Part of a small language model's weights: vocabulary 8192.
MLP neurons of a small language model. Each row is named by its layer, matrix (down: output weights) and neuron, and shows model dimensions 128-255. Each number is 200 + 40 x the weight over its row's rms, rounded and kept within 0 to 999. A neuron's up and down rows have the sign that makes its largest values positive.
A block is one neuron, or neurons of one layer that tend to fire together. After each block is what it responds to, as a language model described it from the Wikipedia text at the highest values.

L8.down638,286,255,233,314,191,214,188,186,231,165,190,199,267,215,192,257,155,198,148,200,203,152,203,221,159,202,138,162,158,217,141,234,229,218,158,294,181,223,192,188,198,198,138,181,213,128,171,143,164,150,207,165,242,199,187,225,232,217,219,229,207,205,200,215,203,159,137,223,230,227,221,234,262,205,248,217,148,166,153,206,84,225,176,220,195,202,163,151,225,223,187,236,239,210,188,201,237,204,146,152,206,185,167,232,203,219,228,168,153,191,176,144,122,294,199,234,198,159,171,181,307,217,257,154,222,175,228,257
L8.down834,166,157,212,169,171,257,169,163,212,135,179,200,202,187,142,231,221,161,246,200,188,189,230,155,205,259,237,185,207,190,167,180,249,291,239,193,219,181,208,134,182,204,220,187,240,221,233,236,257,197,226,250,240,262,151,243,149,166,186,172,225,159,224,132,184,198,297,243,167,205,225,162,165,133,225,182,245,220,137,208,191,263,193,198,215,183,152,205,199,215,234,172,226,233,190,178,218,259,259,191,100,228,183,214,206,238,193,194,201,233,191,151,173,193,208,266,186,179,211,212,200,172,140,301,276,218,151,205
L8.down1148,203,166,290,165,143,161,225,272,176,182,138,198,201,172,160,219,209,195,224,205,196,245,201,209,123,141,201,248,199,262,173,179,264,259,133,219,193,129,279,203,160,206,210,190,230,201,246,243,242,209,188,230,216,130,255,203,239,224,192,257,137,173,264,218,201,223,139,158,149,230,208,161,198,170,226,202,207,215,184,176,217,211,215,227,203,116,243,219,131,156,215,159,178,202,172,207,174,248,230,215,217,206,189,215,204,160,211,150,243,180,173,197,221,227,214,204,155,237,152,195,275,228,188,210,224,182,278,264
L8.down1203,193,202,211,215,181,205,233,156,215,204,204,203,154,217,163,179,120,211,137,187,219,160,209,264,183,222,197,179,216,119,166,210,200,264,148,202,178,258,189,219,181,128,215,254,166,128,141,151,208,170,136,167,194,249,199,222,195,274,214,265,230,151,112,213,238,195,174,219,208,154,212,198,202,222,232,145,124,226,146,223,114,277,271,212,235,197,252,187,263,251,198,228,203,193,193,190,203,188,232,255,224,81,196,320,200,180,112,185,253,220,150,175,299,233,136,194,205,198,113,230,251,286,286,183,187,199,201,185
Nouns naming a person's post or role, usually after "as", "was" or "the" and before "of", such as head, chief, Minister, forward, instructor.

L10.down732,159,218,255,213,219,189,212,223,175,161,167,206,204,188,184,204,230,182,91,248,205,241,291,164,250,196,140,275,133,178,156,102,232,209,205,159,172,196,266,214,187,239,185,232,197,234,212,99,152,171,207,189,280,274,132,211,213,172,187,222,255,260,199,234,196,195,132,178,199,241,259,183,261,165,205,183,196,232,125,138,250,237,159,143,218,257,86,154,125,184,161,186,244,203,193,155,171,241,208,264,151,222,219,148,203,154,177,182,161,214,181,224,222,160,146,166,217,240,242,193,251,190,242,190,215,198,160,216
First pieces of multi-token words, mostly "am"/"Am" as in amateur, ammunition, amenities, Among; also app-, adm-, and table "|" cells.

L8.down308,184,158,235,126,236,168,253,225,250,129,234,203,239,201,210,212,212,203,208,264,208,223,164,203,216,258,234,204,252,249,212,217,251,200,224,145,235,188,189,147,198,208,245,160,182,198,192,194,202,217,195,160,183,129,201,173,181,196,173,255,179,176,184,220,217,157,193,215,238,192,191,182,205,180,166,163,240,127,216,145,204,153,163,143,190,202,167,174,265,96,162,176,231,131,172,228,179,211,173,225,207,199,329,241,178,238,244,175,239,233,115,191,122,199,213,172,163,171,184,227,189,152,224,171,209,237,210,208
L8.down1075,208,243,228,192,169,226,175,199,193,123,167,150,258,147,224,191,199,190,164,142,171,158,206,211,247,246,258,204,157,151,204,161,223,211,184,158,169,254,213,211,181,109,255,198,168,276,135,272,147,183,215,223,140,211,196,153,246,193,153,246,269,215,151,247,185,166,205,169,220,311,275,197,197,229,209,150,142,160,227,192,194,149,169,246,74,143,227,180,199,190,172,142,253,250,146,272,188,207,263,219,162,277,201,163,234,176,209,178,201,190,170,241,228,159,217,191,265,184,208,183,240,200,233,209,189,216,215,207
L8.down1110,212,236,189,191,207,136,143,131,220,172,246,150,240,240,221,251,146,209,283,146,151,141,155,237,209,214,242,243,206,189,174,147,183,185,189,170,178,167,232,149,190,186,234,187,162,311,184,279,188,225,229,220,265,196,192,104,234,232,189,212,188,254,202,197,188,273,189,201,172,150,258,200,197,212,238,219,144,192,199,226,182,254,177,243,219,183,270,224,178,139,205,146,263,237,177,261,196,213,236,226,237,214,109,159,216,251,141,195,324,115,188,241,230,179,144,226,203,170,176,119,117,148,272,193,242,174,276,156
L8.down1373,144,205,181,199,203,237,208,226,145,223,228,123,192,176,187,211,195,183,151,198,215,176,235,257,232,215,184,236,205,219,178,121,252,194,199,157,216,183,180,162,205,110,234,248,209,228,245,253,156,213,192,109,187,215,183,153,203,179,164,217,274,172,199,226,145,278,174,135,194,218,230,163,187,192,136,166,180,145,241,147,202,216,248,155,185,170,220,230,143,245,227,220,206,211,186,256,242,190,225,220,208,183,219,143,205,200,114,261,172,200,229,172,140,206,213,192,139,129,183,212,185,196,306,170,271,234,210,197
The first fragment of a word split into pieces, most often "am"/"Am" starting a longer word or name (amid, amateur, Amitabh, amassing), plus similar starts like m-adrassa and Mi-z-rahi.

L5.down601,126,273,210,208,207,244,175,183,191,125,196,241,156,216,203,206,211,164,154,119,243,177,192,189,199,138,169,108,246,273,265,240,222,204,100,142,209,209,176,183,187,210,255,160,159,210,132,156,158,174,190,194,249,222,211,190,254,167,192,221,226,215,191,200,183,117,237,207,248,169,135,155,169,194,181,210,217,196,249,238,149,285,198,310,229,219,224,242,119,219,218,179,146,206,283,190,241,246,147,225,223,120,244,166,166,214,194,160,208,236,182,132,171,196,200,176,214,217,235,173,178,259,167,165,210,221,166,177
L5.down703,235,208,237,224,178,199,233,244,164,203,197,149,161,216,192,205,182,149,195,219,240,197,221,189,249,225,209,143,213,291,241,256,214,152,228,200,167,83,221,286,284,278,185,142,241,246,161,184,234,197,232,273,214,211,245,183,192,183,217,152,244,137,206,173,230,172,226,153,153,151,80,132,155,232,169,210,207,219,217,238,234,206,186,225,178,161,175,185,258,194,260,208,241,186,167,219,265,145,211,150,166,241,210,174,187,232,183,194,167,173,207,218,179,270,216,220,177,169,173,222,193,176,173,260,179,169,125,163
L5.down1019,187,193,180,170,211,175,173,158,183,207,230,254,162,133,235,159,191,191,262,262,209,194,241,122,174,157,135,156,226,160,168,214,237,152,185,224,193,184,228,98,161,148,193,185,212,238,270,169,186,129,257,146,142,126,153,192,211,224,186,252,229,292,196,221,214,257,218,191,200,264,251,192,163,146,155,223,213,165,231,202,248,201,240,217,161,209,223,172,203,280,187,153,213,128,202,194,221,261,228,262,209,224,167,203,198,255,176,235,214,119,217,198,216,283,171,154,219,254,201,185,202,257,205,281,202,230,190,238
L5.down1275,263,180,220,157,183,236,229,182,178,216,221,204,127,177,207,205,198,127,201,207,163,148,246,205,210,150,219,221,251,239,212,248,157,202,183,173,233,225,193,213,244,243,298,192,127,241,138,206,246,175,218,184,270,226,155,129,113,267,187,278,261,297,143,198,223,195,237,263,220,135,163,184,217,167,174,193,221,178,264,154,181,196,209,221,207,237,243,232,243,231,212,209,205,164,146,186,165,225,187,247,231,226,160,158,192,241,266,184,178,206,263,214,125,224,177,157,241,217,264,210,217,256,260,180,166,149,152,222
Verbs naming what a person does or trains in, often after a subject or "to" in biographies, such as plays, studied, started playing; more weakly, National/International/World in names.